python train.py --n_layer=16 --d_model=512 --n_head=8 --n_kv_head=4 --head_dim=64 --d_mlp=1344 --vocab_size=8192 --activation="swiglu" --norm="rmsnorm" --norm_place="pre" --norm_eps=1e-05 --positions="rope" --rope_base=100000.0 --rope_fraction=1.0 --qk_norm=false --attn_scale=0.125 --bias="qkv" --tie_embeddings=true --parallel_block=false --init="trunc" --init_std_qkv=0.0189 --init_std_o=0.00334 --init_std_up=0.0189 --init_std_down=0.00334 --init_out_by_depth=true --optimizer="cautious_adamw" --lr=0.000687 --lr_mult_o=1.29 --beta1=0.95 --beta2=0.95 --lr_head=0.00918 --warmup_steps=424 --schedule="wsd" --decay_fraction=0.879 --decay_shape="linear" --final_lr_fraction=0.05 --batch_tokens=262144 --seq_len=1024 --doc_mask=true --train_tokens=900600000 --steps=3436 --dataset="wikipedia_en"
MLP neurons of a small language model. Each row is named by its layer, matrix (gate and up: input weights) and neuron, and shows model dimensions 320-511. Each number is 128 + 24 x the weight over its row's rms, rounded and kept within 0 to 255. Numbers have three digits each. A neuron's up and down rows have the sign that makes its largest values positive.
After each neuron's rows, "fires on" lists the tokens most often at its 100 highest values on Wikipedia text that the model never trained on.

L5.gate1033:157102084134114101139116094106124070138101152140114139123122141174115094163119122101139082140099128116074101102122134167130152123143150120139087106112154117150120129167154094165130105114107137130091115076100128170153106148074127097126158120140129080140114130145141122079101159121161152204087152123146152125151126093114154107077129143123151140139109165100166111146117119175126141111126120140100122117110083152095123137127135109150105097136086131118138119074102124156114106138127118141137096108138143137123115144119156177087119110133165114141117151123155190085118105136126090087
L5.up1033:111123088127124165110132122107171115125108106124146169131148117126104136115114130106096153133117135179103112130090120053128144122109132113145132174119144115153143127135080160133142116110179142113154126092130116084066159137128104152133129128117125138081116156095148142124175115133106137130159127149130134105110123140156087139111129150158130128122157143128115125144129137119166106121137039120136151126099107136147133101105100149113106123117152120131134162113094094125140146097126114106158107088127096120079125147145131125144132142133135158153131172141139119116148162124152110127
fires on: " \"", "-", "\n", " I", "\n\n"

L4.gate1250:096113142134147135152119132162172119069085086071148164105139151095137142118141140107083150161115136119118119135138167151118099109107132147115095133089151152126102130129116130103111110154120126137158102118093146141165126155087097068125138127122092094192170112139123121136144101123125108128123162112103140090135134123107138121112116117147099087154132097127125122101107121108122117119146134123164102108149127117138110133084148156165124126132126077103105116108128168094135102111130139112141143131174135131156145188111125152127088120181121146142135130133104168137098121114141127106
L4.up1250:127096126138097161121129162148105130151089134128138102124132143167133093117150161114061139124139108138146120146135117166134117111110083116143157091114128148142108132130125120127084125147145092117148122116159098196138124111138128145133129129166126117125091170089110175126141128144067125144120112159132095146136107102117155090124150091136147112148160120112124111103105118122087145083141145104116122138116135152116100106136103146115153103106158106138147151140127103127150160162127112140116127139126118123145097121132145115098162094149168163145114133139105181150160136134137144102
fires on: ".", ",", " \""

L4.gate501:107123119146121124095122134116111156158146141101146178098101148107100119139137145117128145133100146144137173090192097119130146114109168088150130124101121129132138154092144125128129103113121159142106092128176118123105122140191101142121147124104108126135134112124132142155152161119159109127104134123121133124113122106115150153160122149118132149126137145085140092163158144115173128130099083110148136089122138129156123077119139137144128119145142105077100111147169115166099102181121101167174170173099170144152150113077085148089094124108079130109101099136126148165128089163112150137
L4.up501:089153113150091123152158122112101094093110152102078128107132135129149164159119096133121122127134128119142098136126099130154109133113135165122124147121178142144131144131106085161091101118185125087163123112103145166177159121146151158169090151166138145159130132173158078149112133131149138101119096173171177141097110158130183088154126118121151121131136132145118156106130100092127157173087151145170116126190163153106148118170127074124138132131120130115138083125151147110144114125134105144180102112125154145133141098116120141087095123116105091141170171136124135122132105150129139145
fires on: "uc", " Los", "ru", " select", "act", " collect"

L4.gate1230:114124137118125112137074117101111130155113088134107154163139134148152118119130150156122077115145085194135139157098121141100135117141071119115126097123130096107108157080115106129111164114117173122116090130125143141131093092117155106152164069138117141115116141134157127135091130129108128140142085164162128128142159137094143116131122138082106130117136141109147134161097104127162092091165104115110144172127118116138168125144121115102156088092101187114138145132119122143097127129116126126121140109140136116148154134142092110129102135097115150133127113113129143131142102135137121156
L4.up1230:118157090128093176146145112131123128124149137120132126089113122108173104107136102120115146112135123140124137145090146175097102131181136166141139091148145131078102144139107131163159148112129105120092149084119172118086130105138124108127148161132150082129133146124153092086089135133135128137141102124130158148095118081116113141189092127111122129120147099103111099121094129173137140092116128140117139114152142110137123105137083110114148122162114152126121112128121100084167091100119126089139122124144111086086169138147147104100113159121102136101079148108116134123135109141146141134
fires on: "an", "ie", "r", "ly"

L5.gate1037:134059104077139144089122163127149140125116140130121123122153124173131136094119063095121155094127129149118187189150126102178111154119084102132097150139182120099128119116119142129128136125117133146107159117132172144152121131144154119123103097121131118108125112112167110127161176104095128147115132126132112113153136173095137134188100109130123117115097131131155126150161161140123121119124132145109100136155090152093086118119111127103139122138103145147120131132122140149122107103100151162134086101137107098134123091123097139131102086128086135111139168111134160141084138167140091074
L5.up1037:139172135140083087182135125119150120136114097157117163136127109187109165109069138131137132116168151112102127089126099149126106102143163155148105109152163075138154156149127134161153085141158116131152132141134164117110099117165114121116140154165152120111107119119141148098104141145091147129123127144101182144156146120112136137104152075184110142160119135143119129132168095102127148127102135127104150117099125141127151114114094118132151105169111109130103102110147099128140138083108161097096129129148105144160102131135103139115118136107137114083149128092087163081139109099120101174
fires on: "'", "=", " vessel", "’", " two"

L9.gate581:097094087072117128083121114132180108091104081098118124142168182131122128112129162126097135136102123142075127127131143110141125130124080103118123128065147106143124157149156104131121116114134141127148144084146108155111131138105163072088155131134167074153123126099114180153116134140082120129164139117135091114121092129108148135134194127114104082137123136094154105108148155141120131143166120182139142117117138134125129102123149125105122133129138129154151130135082131155112114069132093113113082156157117133123120144136150107093165119149121146125144113143085112097129090121140066084
L9.up581:145124111129134139113085101141153118132149119146107098124094144116107136134136156134120124111090183144117122171145137148123100115151138121124123156121113127174153131133116140179142115170151096127105123132110138136129141101099143107152111106128099096118103134157151185104120166113150141131106083140081145146138132124147125129138146076064135127119127105100108123117110123132103132134135127095152150122131131157193120098087110133135141161096154145089130167108117148149135146129120116126163094121171123118125118121122077089153147118154131150154091124153131141153139100138147144093
fires on: " the", " and", ",", " an"

L4.gate737:103123085117117154060129108126142153151168118142123137134149120103106115099164154127152111133111153143183134106154162094115109141173128133111119133112105124180134088118090146167136120152135142149126142080108113096134128119137139126106134129137109160099149181149148122135098096115162149136141135154131098133141146105154097123126141159132166101171136109104117076100114150094105160114154090134108114141192123074120153119167135101126122141115091153088126141117103140145125126152117130088120097141100096170107138148104131204154152079159156082119111124122139113096146115119105132111
L4.up737:143139160128128143107153130126151130168155110153122193167091117130145125124146148097139146132108137167124116161135140093132119129138112108150156138137146089161136130123111156122118128137116136143089110171143131155155129095102160088117163108086086118152125110126143146166090156103140090156064150089094087141158138114144104131106095140103153114137121144104159129142156152116123114161112136131126161125103120116157180145115144133140135139121141109101149123130081142119078137150146144119168112157132117124162123109079157101155131130118097132128137122090129150152142111109133118166
fires on: "n", "in", "ad", ":", "ins"

L4.gate1016:133152112141174085103102160139105108105103102119130128085081107118168124142096163129128116116087100091083111110095114121148082086116051157105144188103120108115160102115121138168087180173107098106122140140116129109121136134112105112132123120123087105142186161129111153097153134157142096158136128092167103106162092123126140088185100094129128116086102140113120154128084167085134113157179127117108158128161163129163101169101104138151137118138161088089070127122132121125115132170154156114165141181111099096142116123096104119133117123130136135130095140174106146165149153116114118163
L4.up1016:148126119138125160164101125154135138121106067083126128132125125153096122116140115083138117145112142133145116118142181161103152110116142141119112111149136124113092157125152108102151130113132114126116102156180152125138133098142115102103086127101145132143119145127096129120116125155153129130124142116124142086135124122128121131070100133142085116109114119215113159154105118111116118145162160152076081146164146127121147145095097126156143111112103132114138141136105140144140146128110160108100116149156117136145138110129150168127121113141134088168107121117113175118149123101123120116
fires on: "r", " by", "-", "re", "s"

L13.gate869:147143099184134118116140101147108132122157089138092143148098111159127126140157136154079143104101130153143156118113136086130111080142124085059113155123163145136143126130100142100121173106133151112165101130105110181098084102151136133088157151096134124112091156146164102131122114087125084181152124143106111136103124098158144178151157150136147154092127136138096131144125149154130099144140135130063122132119143110075154139110137132117117154138139162119081118147112175125121100150109149102174126159142130108099145114135136090120105100121130140139088126114151115135113132116130091082
L13.up869:101135125128156102151109189150129159135126169085136113092095168114117090155106078114077130118117112116179129174097125130125084119134135142109091135118091157114131123099137116144140114108123121109106139136146105127090108129103088087113108151150161132124123117133151153125139129103155100127122135102131159128122086105109131081135127143068105088132162085141133104113132132152163144119126122137174092105117075112105123138142132191147162101165103148094103121135108148158136140121127131149150109127169126140105118134128097143120153133152131117121130132135155128105124120115107168099
fires on: "′", ":", "°", "\n", "si"

L9.gate630:127160106146111167167136127124142136108121103145168148181116122117136127137158130110125100092154138157126123165139135126163137120090081104105128128148128144140121151162165117123124151126147102172058109127123110174152137150135094111106164136141098134099122108125139107138142101100135141151081116144111175121144105127071168150127116149101126120132135132179164162141158137101128112164117128132105171144148133171099077163148167154147165115189189115108102142124124122183144125132112106110149140167108118152158151125109128095144102121113120145153111124121188082109080116166144104064
L9.up630:115121100121156137121124095128134096087104117046114133100135124120134080121170116111143147152108123132114143100133110150134143098106067108123104111121141167121188089122133086105134136114153094155096101114095114175151134102138144157156160097107117098156121166168111114139201132120121104172154127150129129122112080116131103112132119112140099125103160142132114143119100153116114138091147147172123127117109107115147111132118169143079122137123146128125081136143108144118120123118140129067114156104149079143121145155120104094142115106157097159139130116145132173120183137114138106087
fires on: ",", " of", " in", "town"

L5.gate381:161103105117096125102125136145154150088159107127129100157136145116055109117171085151138082141115142088127155163126124122144141118128107110122107135129165119138121137139103073125105103111106130148130094118140140100110112161086089068162154083156117115116128100127142082088121104123124128159109108119097135147145110139136145122074124172125120164154085121145110126113126128124088094095129106129148145134158133142088127113115127086148140119112105142097161105113174137138098079155157113136120134126173153163121144115132105121086123088135162117173108158115159123133099104126142156106
L5.up381:147114146129102151090119140134167126106122125125115129129106094136154115120119134130085153129147124134139150117125156116081124130120095113136148131154126164099121118102119138124116105145152129133154098138131157151113154161150113162125141115127134120153103145142123108114135132115075115134128092174130109110156171154152123108142119150140146109161116162171087100143122124141174133146174177081133123144105153089120135105173142160151135138137152168142137150180127116114156118180161131129137167145124138145116135093133117143070133103130137149101108108141143088080183133106126156066
fires on: "–", " of", "-", ",", " series", " film"

L4.gate1043:117116115123142146096136161122142145105150133136125165141143171099126167130138146148142090150126109138122073147121118102098102153135136082102136151127144094065150131175155126092096147147127131112150139105140154132116075128145097091111114132138124169098128113092151080130137154102106108118099105123111084130140111165126085139128121128133134133118152125128168130128103164142103141097131129121127142116123111120106138135118088166104114116138157131132138122128109110098120130143081109142107100156164126120107170177134138104136134107125155132081115165133135110147129124165115121096
L4.up1043:120109061092198065155167108156120133146124080073157161140139155118138103161153124114142131105133128095080101117102128138106138135138146101114132109122102152127141143138156079149127145145106146116126130151095104162134113143139135146132126129106122122125130136151085172114143120149116138120114185124079105120119094124143100132123123098109120177099137107075167101117089129151133098112130130131138148128132133156131133144109153155114101132109139098118116107093108147103106142122132162113121146162104130116088112121177092126126131154161082122123143103132128116104119130091139148125
fires on: " in", " on", " when", " due", "On", ","

L13.gate495:139117118142105152136153135101107153114150140117122126122163139142133140101128085096133114147112138132146117080145122104155105118140141123130099141153089115120157128180119160098150122101134153132174148137137160143135134140182093155082152146156118130159149134104109113167094129120154165190159159146142127131133118105131098130146122118143176106119142110084124149083096120128095142159100159142140134115122095143120147181102166145092110119156122103129115122146125135118129096154151178084144149120147121117107122111087141085101130099137112114138157114151086151133111090151161107149
L13.up495:137089129142114152124129133129123084145137148081138120117112118069142125149117142161140137168120116137156136114076144140119144175100173111123114139094086117137093109110138140112127133111099119152125172120130117123123121146093134118123156120124127134143120116109160149127140128095141152163131143147125160174118088127144136097154158130095130100107160119121099154161155146158135167114148103147095096106128126150139168117093071159169126145168139132127144101102137105125077146125137110137131161141134123167131106141116160112100114139110107148115190167143138155109093106082125134114
fires on: "\n", " on", "On", " |", ":"

L4.gate1291:099120107094171121101133144124136095066132164120145120101136140120146113116114106106113142124138156111092080127121123143116108138119108164130098157108069158149116143166080135150165129139148120138182092122140109140135121117031114126098115126135153113124107117142132100135125142114126127149159093123157095111103129128101170126117138084114117095106150172139105083159108101142117098141160164125112119145132148147144123117133097146122110103101151141153155153098114129162113142167093160148135136144159136170133131181118147135112121141153099148101143123157098129114103095162148084180
L4.up1291:143152088136157082115175116085133126077164154166095152113137133137084114103125127132141129096120189151130107153142106131175126105172119121103091101097150164132133127130104117159157090131118122183130132109131148101133125120140157113147147117119144133122146095067147173174104126126134157134135119167121101161100144137131096115104132140161105105153118130137064096120122112120075129125138125114162147109186067134138099139144075100121128128107166134134156116069108138094149107124137108104084138131156117145126116165138126155123111109141122081082110124158095123136116123123086110166
fires on: "ss", " to", "n", "-", " and", " Fin"

L5.gate781:130097087154137140144127101104100162122122070133122155131119163139074173061067164117142136131147095170147099149131150140115175167130136128116137114100076127188166123146113108180114196142098128101111119143175168149097140188100122136138163122126094117132129172154124138085076124118142137127131183127098150113081140118147112140148147140105166137136140108124165129113118129119105133138129139149107133148139096122138120107059115094107112174113136121154111136135106141133133135105141139083136128075146108121146115132106161132135126106171142124130135117169162112081142099155143144118
L5.up781:129130107129137094119159147133110147139122132128127154169098110091116117105113118161158120115085172131116075115098143106103100138130123121109129132168153077110062112125116133124123101117136129107160115131124130164104098140100098151126117128106132146137171121117126076127129090109117096137122139105150114155090135127115144132185120154183127117179115152113108155144149118129179152150124153114141107116114119138131133125122121119083105121117107116137110136129149119141074083135092125153107117155109154131123123166111100150129110124157170166102148125115110112159105122130112125107
fires on: " \"", " '", " family", " “"

L5.gate1237:116123121153187092118127129177136116093146101125153110152100107113105149157113107166138152121168127125139117118092129112138134151120111065111137140165145157151146154109158134100155145100150110110175100146151133131100145094116131154101149143141122107125129108156141161080129179122170133144116127133114173098112106110111126125119142100096095145091157111110104108102127111116120081162146174117101149139114117143137147167141087097086120127111172093142150130153130125147142158123161130100124129086122140121108095143151175118111153111111110132152177154111139106129112134153157162117
L5.up1237:128135162146140123111112132139127157153129095142139163143139120125102129114172114113124148088130129111142189104158098176099149134144118123132110162149111137154119142127118139091089097125085150135141154135130108133128162155112149135169101162105112120122169074203147146146154154135168121161101105174108118104144118113088086133157138137124130091150150112127129167144138115139176144112102129104093122099114123123125167125140117152166148091150109170081120134132160127137093142166128150157111132084130112107123129101128117087113129133119118142128096193139130120126125130119149165101
fires on: "=", " the", " =", " of", " ("

L4.gate1054:163111143129113132124139128165107164150108113114148093141090163124133102164119089144148119160121136160116111149142151143095144149057111086100082108146182113117145131150151107084106138116115104119141136161133125127136097131111119126129111107124120132082118148160150158084092074126073126147119182117147147171101133118125126117108117120193140085122121149142141096118135120125156098155154124087095113132143116105124146090132139107154110079156155132116129108124111160142146125139117118147137069141098141114113120136155117159180113164106145146159146097139119162115159140202172119105
L4.up1054:137124116153163109171138131177114142146135116110122123166106116147111135137097099162123173165126136154088096095119103096136130085141107129099138079158126146158104133125131130126109159135107146138091095097120154156116118110108145159114115099117113095121142078073071177132123125122123116113133129102171138124102159089131124116154110157108108073123111154166067123096101128118102106151099165147096130166128105144158103128125195107142133112116131113107148091143097158102130151129112130096158118136135136082096119112164158164107123129181094116187145087167122126135126116151132126138
fires on: " games", " Games", "ations", "+"

L9.gate707:114094175125142130122125087087119116147107113139118110157157150116147065149153121141103139139080150107100120124103160069138090154136102129100154168121151086167126172132147148126143126138098145134131122119144134126107102137093150103084101156120137096128133159125158122128156122172121177150100112114167133147120120148093137064173170155150145129154148122164131113128142164092115076159187124127119162104131132162096092171096178165141131177136158074159101123142123124148128138151146108133214122135110144143151108123104174143103119110122105106133120138122116145122130143175116114138
L9.up707:137157100136146168125143154137131158134120117115123149142147165133152068115131110110122125134139142160155159145122095104143142126104099120139147125134157102161141091125127115156130151128157149147133124155113127153118109126139157168124099116127121151110137154128096084124129145173139161121101091151110150124106148148145145149113080133109094136123119136049131119131151126119136101115157121120184123135123113148126150105114116085105119140130125128116074129130113101125110086118144133119160066191122039128086117162110150138128123179129179121124147141146133146116178144126125105119
fires on: " and", ",", "-", "\n\n", " 11"

L9.gate1098:107178109134115114142118081151152139149136145133151141133148137131151113110121084112107156117134165148147081125142108129146130160125131145162143162108136149113156120087149081167119119146135132084115183114106101145102135127139084083157155142117115132158113141129108124098148145128122108105100083115140119069169101141133113110133117093137099126179120143112138134113104107107074148123148127115107095145125110147093154167123146122136078093178126107145134123115151129103129116091172115091141116128057154144161121124108127123083129135097122152129163088092128162132154122166115166168
L9.up1098:129150076146104131129072145110146112085093146158129110168123132134152086169177114088175164100131177135088126129115133156119116135099149129108144131125151135158153101109153140124138146122131093105135139135141143123108095128126114119099137145119153110116117182117110182093123101107122128124153115079147161147139170137137174166157143164159142144100110113092193140130135109088132139143102136125102128152133131097120114160138136120074109116143112151129164100122107159142187119133164133153098073124110115133147135106107140149101142110114131107138119120086144156156108124138136106131
fires on: ".", "\n", " exc", "z", " Mer", ","

L4.gate1115:111123095152157167134143124124114161036126152143172087163119122151128168118132078099084128141128126171126107097115157157154148147127143144114089125144104141149130111111118171168101126168085119114129111105182168080110138187124121126155147111123133137099146149094116103143107120157122141131096179117121122097124155163107150147115144163135154111134149092074140159076107112098128135117154117141108074098141109121117123121134137136124084125110094104112165138117144107117140142126109136138127142083178143174152113137121145131096133094134076096132101114167094108159167122125128109107
L4.up1115:068094081133126135131153121182093136132114108129173118125109142111153156130125119118136077120114123138108152126127098140124141140122148118103139169142109136125113135068116152099151138136127077153104138161119136123122104119110120144090141153094124115141142156174101174095097113118131146102155116115126154123115112122148178116106118163148142137172117111142116108160113158094169110129113124134106145126107072097121158119113106170121138180110096176153169140154160114104122115123104112121154130143131132147107169172093114146109132189098153127159138117097126117126120141112166097150
fires on: ".", " |", ":", "–", " Cop", "t"

L5.gate591:090102162129166133086168131160132129144081137169110112103126114131103093103071155122096105151123156174126116155128132107147150125106138147104162108087131160170155164165124152144159152145135142114140133129124139121098104172085125082140146148086119138123139135128139129147162109114086111133148130162147126150117121138111137094107152155118113157110148165144136109131134121124115086131124156153098136116113158144164127144120138111160101145112112120112088106134125107165134125123164178085088101156130110114092105150110108133107146116169169131098103138183110136116121120149126149149
L5.up591:135119110141160117155157180102136137118132131187180143154112107097133128106092156177132143129149154127136148122111137121150149152110131137138174128105121143158155113150115140172116167098128169126112135163158143148121089124100110070178151128093117195102096164140120133120110100164112139108126117130139128126123151132094138145108117147136167170135131159135127112105126142111132119117134135149172099115119137164103102098100079123131118131106148110123151113132178140132108163116145135153100114112150110116110101128124129110133156092132172110104125095123147142159098141117099103111
fires on: " and", ",", " or"

L5.gate1232:145136145089138114148140151113139091117116108100071102157134130102094089116084132107150151094109187146134117111137143083114157138104169104143159072111082131133092122115108161126163086125142114113150153128121083136110131112134152146138179176119147134114099121082144097122136182119142133118113120116109094116136151155135136119157080138144115106117152107136151118128101123106127130135147119123149145115126067119111139149089105129126124109119181112112118147125135121126118112152137124127128150134126160121129147136105142144167089142124115156096121133129098128140122154129142131124
L5.up1232:137130114118099142135159109117117133133100097129095135089161108094157146126043136103129111089140123177122110125127100130144147104110121136102085132152172120119126122132072116163123133145164106151179127127132104118131111073119102156157125152094141124142151104123143161175125132112099145091124130166112118128125162160147111110160163123165138125114148080164127110135089122120097178130134153104125106131199125066107099098116097164145148135108157157174147152168117114100091112093086136149157111132134126199135114112128157102142105121105141115153088134107072158109166150142159106154
fires on: " and", " an", " father", " to", "irm"

L7.gate1038:060153158112089126168160136123144152118170097132118171127142102118127162122101104092131113059130137172119136118124162186120151111089100139094153143166151129120173133088109151090168130149113109170167106155123137118143134175101143107117145105099136120151160119129071110159135127081141108143119178123115145139133142149112115139111128133107141131129140116122163137117104165119113154094120075179137169115103129113113164143132116116142131152164158158136127171119108154159141147182150108114122141122122162106145133139141128163144104161150132181078117171139112144108131112144133130125
L7.up1038:142096158086126138090085130110102098145145102114115151120185104130170154195165112151101119126140081120104130135118112125125117082097143095139149143186147083125140134120134116130143128120131091156123135092132093149120092090148172130117138140137103164169143103145149171160149161153110131133107083113108151117170108156137176070131120095105134128121158121089147158111122090160110110124125171134155108125107132108134102151120106104162129107141161144127155135116148176106121141137108107166088124128169116129163184121146161089143145105155110158115119113100118111137091128161108124155
fires on: ".", " York", " Angeles", " States", " Carolina"

L5.gate419:103142133151113109144100150119140061129081094115146139095103145132145117157118112127118122142076168077136111104144131112090133125143094125105112139123127092124168118111118153124152128118146128129179126133131099137110144108124138110119071128151102091136155112121159123141134194060120127160135158107107110106146095106114101124111136124186107161138116141108134137084095161170130092077147145124101138111151117116108104130145122107175097111137157115134143128132162113110144127118118165092113142175151070133112157119119149205146115116128106130127115150152109133108135125092100186130
L5.up419:156132143109123097139110103132089130177117139087098154177086125110109094127065119133136109138144109120151140112172171116087083114153147147131095167100125108113090095168167117145153159135109083113136163138157101144120111135115113144130133192140133132116111143125116121126145103113149105090144177139119108128126163086121105134120114151110153138126104103126123083154115094117110109123147157133129152147169133136099105103110120110165165113109118079129126144114112142160132107142121139133131101107146123145131115127138141151113079137131122125123142131161075172173140111108138129178
fires on: "=", " by", ":", "-", " with", "ist"

L9.gate276:114130071129142133113154112132123146090099068106123134107144092121069135123122112097156115098144109126146123115145091122168153137170104089148131108124151132172125110115101142099139130145127120173147131076103136154168158156127122136147120103154117155115187096115113135105138134114161115151120132119110124168162101108091133116127132139135144118095128121118196185077156091136150144103131112142138083169184110152126145146077145125162129081162166143143114139095126134144106091169137116115125123134153113114111169149097115123147106142173121116115123165149126141130138160143159140155
L9.up276:121173083135133110150146127187131175120122144139133153165102117127122161078060126133157143083106107071128118138105140124123082142130093145140181122154126089138058129112121117149130127119153124134134103118127154138129134104132153130117105163119136150111148136104140125088109142105155151122153129121140099135144105111159139136177180137187148168158121144126133120078143137150120094134171122104081141109129122129135102125120131137134153138127156130070097106136121158090105105151085159106145142158111107120125120096147098113125108138098085123153092118149129108128111100101130164138
fires on: " \"", " '", "\""

L7.gate1269:120151112131121091107138115132172118133098120140112124144121123065129159169090122119147137118107120136078142133115135155117123050162125131146107146118165115130124186115124152154140088157137073109087131165140120126112127163106170132116143117140154116128125145128160143081180165140118112136107094144100128109115144137089116098159145123115109138160146162135122114119117098131136136170145124112139139159174153146111141128123106172126103110119145112147145146143106143133139135134130115105099161090142134107109135157115112147127194129097133150170140139122183117120124120164106145174
L7.up1269:101118124141124127146129116118138094116072097152163171112147117099163101153129131094134136094132155123159124119164126104124142163113101119140121145148128112174161129136158145095142129076073140153130191107190125157104104139112198101155116137146104113117117107159116144146162137121176138149089121121111100122104123095114066097109125104124192131072144103097154107140132144098150169137163150131137186173125123096112119144110094105116117127061163127147100120126107136156145127163098129177164128169133106108083133156110133117173126135161121120121164097144102124135138117115122117136
fires on: "="

L9.gate776:092138160124201126091141134134153136129145141092119115129107121153133148131126133110130148125134149156142097125124155101147126083079101135107146107124159137121116135097112117142157106137122128150100158123135137061154132120156167150133130154134162171144095146144170106119153144142122120152128145132123153129143120172146095092127137156106102152153125170147114137132133124140121127152146112142149144119106154125118148126125129128144115074111201144083138119115127138173100137085090147126152160144140145177112098148067165136147098117150114131149088129170110170100114088100127115142
L9.up776:082118094130149130118098134128128153156146136153143105100146120112171153134127116151150156167128141116141093133103146111131091114147083094152117161148115165158142141103103165107097157128159144132092098124153125105132074135116111140185169165103125138139124136085134139101158156119184086121121131162106151098135147124129136142145126132082130091162107128118115132122138137159152121127178134116135159126137143139125156133093144161134145143139182095122092092107151146163110135127131135150101102117131161109169127163162127103107114119147134143137155070096140159135100124180082101098
fires on: " and", " or", " Sch", "%", "Sch"

L4.gate1321:127086136144110135111081108120096071111118124151131132119136128113165147120197120161124130139151112147092139104164138121190146121119103139146136167151106073117140100129089168150157106130140062125132136121129133114099138115072066143108145121097116132125144109161118124133145120132110110128090147125162140115149121087096119093134157151153105124139130133160073175130114143115131127129138154145143152127100102128151131175099118123119100173154105118089150178129113112117076157151157110106103091147111115103121129123110078145138096162123094161155126102127125121114117161109151099110
L4.up1321:149102121103123166161159146108114109134136118109160114141141157097178087114152131130124081160117092124118141117168146153152107099132106143129102113136083125109124095124142159128173096118143129063155087104126152108127166086062160171128128133093135094100148125125155117110111125140105161133165156096135149087116143148146127158126080164116126157126146109135143137156106139105136127105200129133158086145136120147159143177123132156132090135153138118154117156105125136143157135150136162121094126130095150123109146161146099159102114112153128160129154130179126148124143152139155092119
fires on: "/", "-", " School", "'", " by"

L4.gate194:082109133156134101110174143113126137128109129149090129117109139126146124131120129096154123155114164132155134118116124148132137170108115124083149132122174135118094187082150122102117098110125133125146148117118128105100103135082125100155153145165145087093121171160141135125090123154104141191069110138120107140163107117147117134129135102104094135139116148114127114116134121130114134110139088090088116157139158115141140135164123076157083149144156140139147122124136154061146126131091179099111139161107156187149125122138135130091123133145126138123127134127117139148117097136120157142
L4.up194:123126114125140149166114110108105091112126102136177129136152160180142092132138160109138085112165126101106108115112097113096088100127129110162177128106143127107125099127128139087169124104148107116198084164163156154140108176124099132142083141090148105124100136119139091172149169139124139116119128140122148121122135173169140194138138109126115095141161127131119185122115122131159102161120132128096139154166147085107175133147137129129114142111118143127165142103110101134141121103121146136099149114142134124100120138112112109098140106134101115090128112093115124115112138144125115142
fires on: "=", ",", ".", "a"

L4.gate1139:155110114118176143153128107183150119057147137112130143143104155163117135177182130129136160160126145114122113071156092122149108120123130122118153141177179136127153102165125101086139149137142105124149100131130129165117113120114104161118123133110127150117129127137119133174133157153107146127157154121062175125142130145172127113157103116110078126146136163139118123116126128122143103054114103147105105110130105131125136112151088125114158108071083093090099109134101117181125143164086126121135116093173150100109132124151123088096140143139172172124136130100113117129124143130130104175
L4.up1139:096102112129142145120110140103159093142109115136126139132167142126119143112081138152155139156151138107099134121115117107127097136125095173112109121112100089106088134188133147128159136123139118146127092122103118127130146096175172156109096117105120164141110144127127134149144116140160142113145126136102172132127111104178110107109125142127158098137127145117104108095129121155081170093110147129118105138141178135153105099147164138096164095131097172161157152094130122127135121121130167161075100117157184109121142077126094108146173123163154127106124152106119164119124118138104102133
fires on: " on", " as", "di", " according", " her", "iss"

L5.gate980:135115144118163132117122126101070089125120137165139143068106140163124110122145142142145134173114127151107158103152098149114130102113108130132104143130146165133148113136111081144117165113108138130147149135098092110120123110131158106098118141134111152114107109146131155147110146121105100157102135149124133121128107166131098084183116156174129114175168131148089107146133122143153121154155139140157112121133122135171154116162114153152128139118135103087130108169154160137112137125139068152114151192116099108087146140129081112101160141136118155102161158123095136109114135081174133149
L5.up980:096164122098126123109136130127081157137096163131193172132123117138136112148153112134155108135120154124151149165117092141140130118090163135124137139084116110118148171162129121135058125126101140111162153090104121073100145156144099117120133109104075156127157130138105138129133131109132115088156108102130121137151125130136125123094144142129077114114141113116124087162118173154141111155149143097122182098098152118177128114113104129153130178129110134111166160140156124156129124083170109108099116107127134149101150129153126084105105149152131143123078128118138112152123148124127136119
fires on: " in", " to", " by", " for", " T", " B"

L4.gate629:130132136123142131103119132130147106111161155109077108113109162134085106112142136153146128092145162138130139139117117105128162112129141122135107165154172128135134131161142104084108185154138115149097098142076133154125125147174120101124166072123158160081118136148120109102118163093131121136087077129146102135155122127146159121129143115126117106153168108129119117229108126133098092126108080142130134149127135072122096148112122094127138084117118109136118122102141140132126134107126097129117114088123102119156153125116104063154178132173185130119126080161125150152151132171142164127
L4.up629:119161157117121111114098089102129140146145108157085154135100143155112132125140193082126151131104140109138172167131144115125164088128170105144112158159136115151103141151153095109076149149120100108117132121095123132111109156149168097081107127117117106151094146143143161147086142150136116111117131124112100179128152158150131093137121094149138100145111143149176131141139109106107163139108129152129165118114139124136094102157092140129139105147143112122107087123119139112141157086116085172122115098170127104164110148165133140149102146110125108074176114175102128157133122158100141167
fires on: " to", "'", "=", " From", "tic"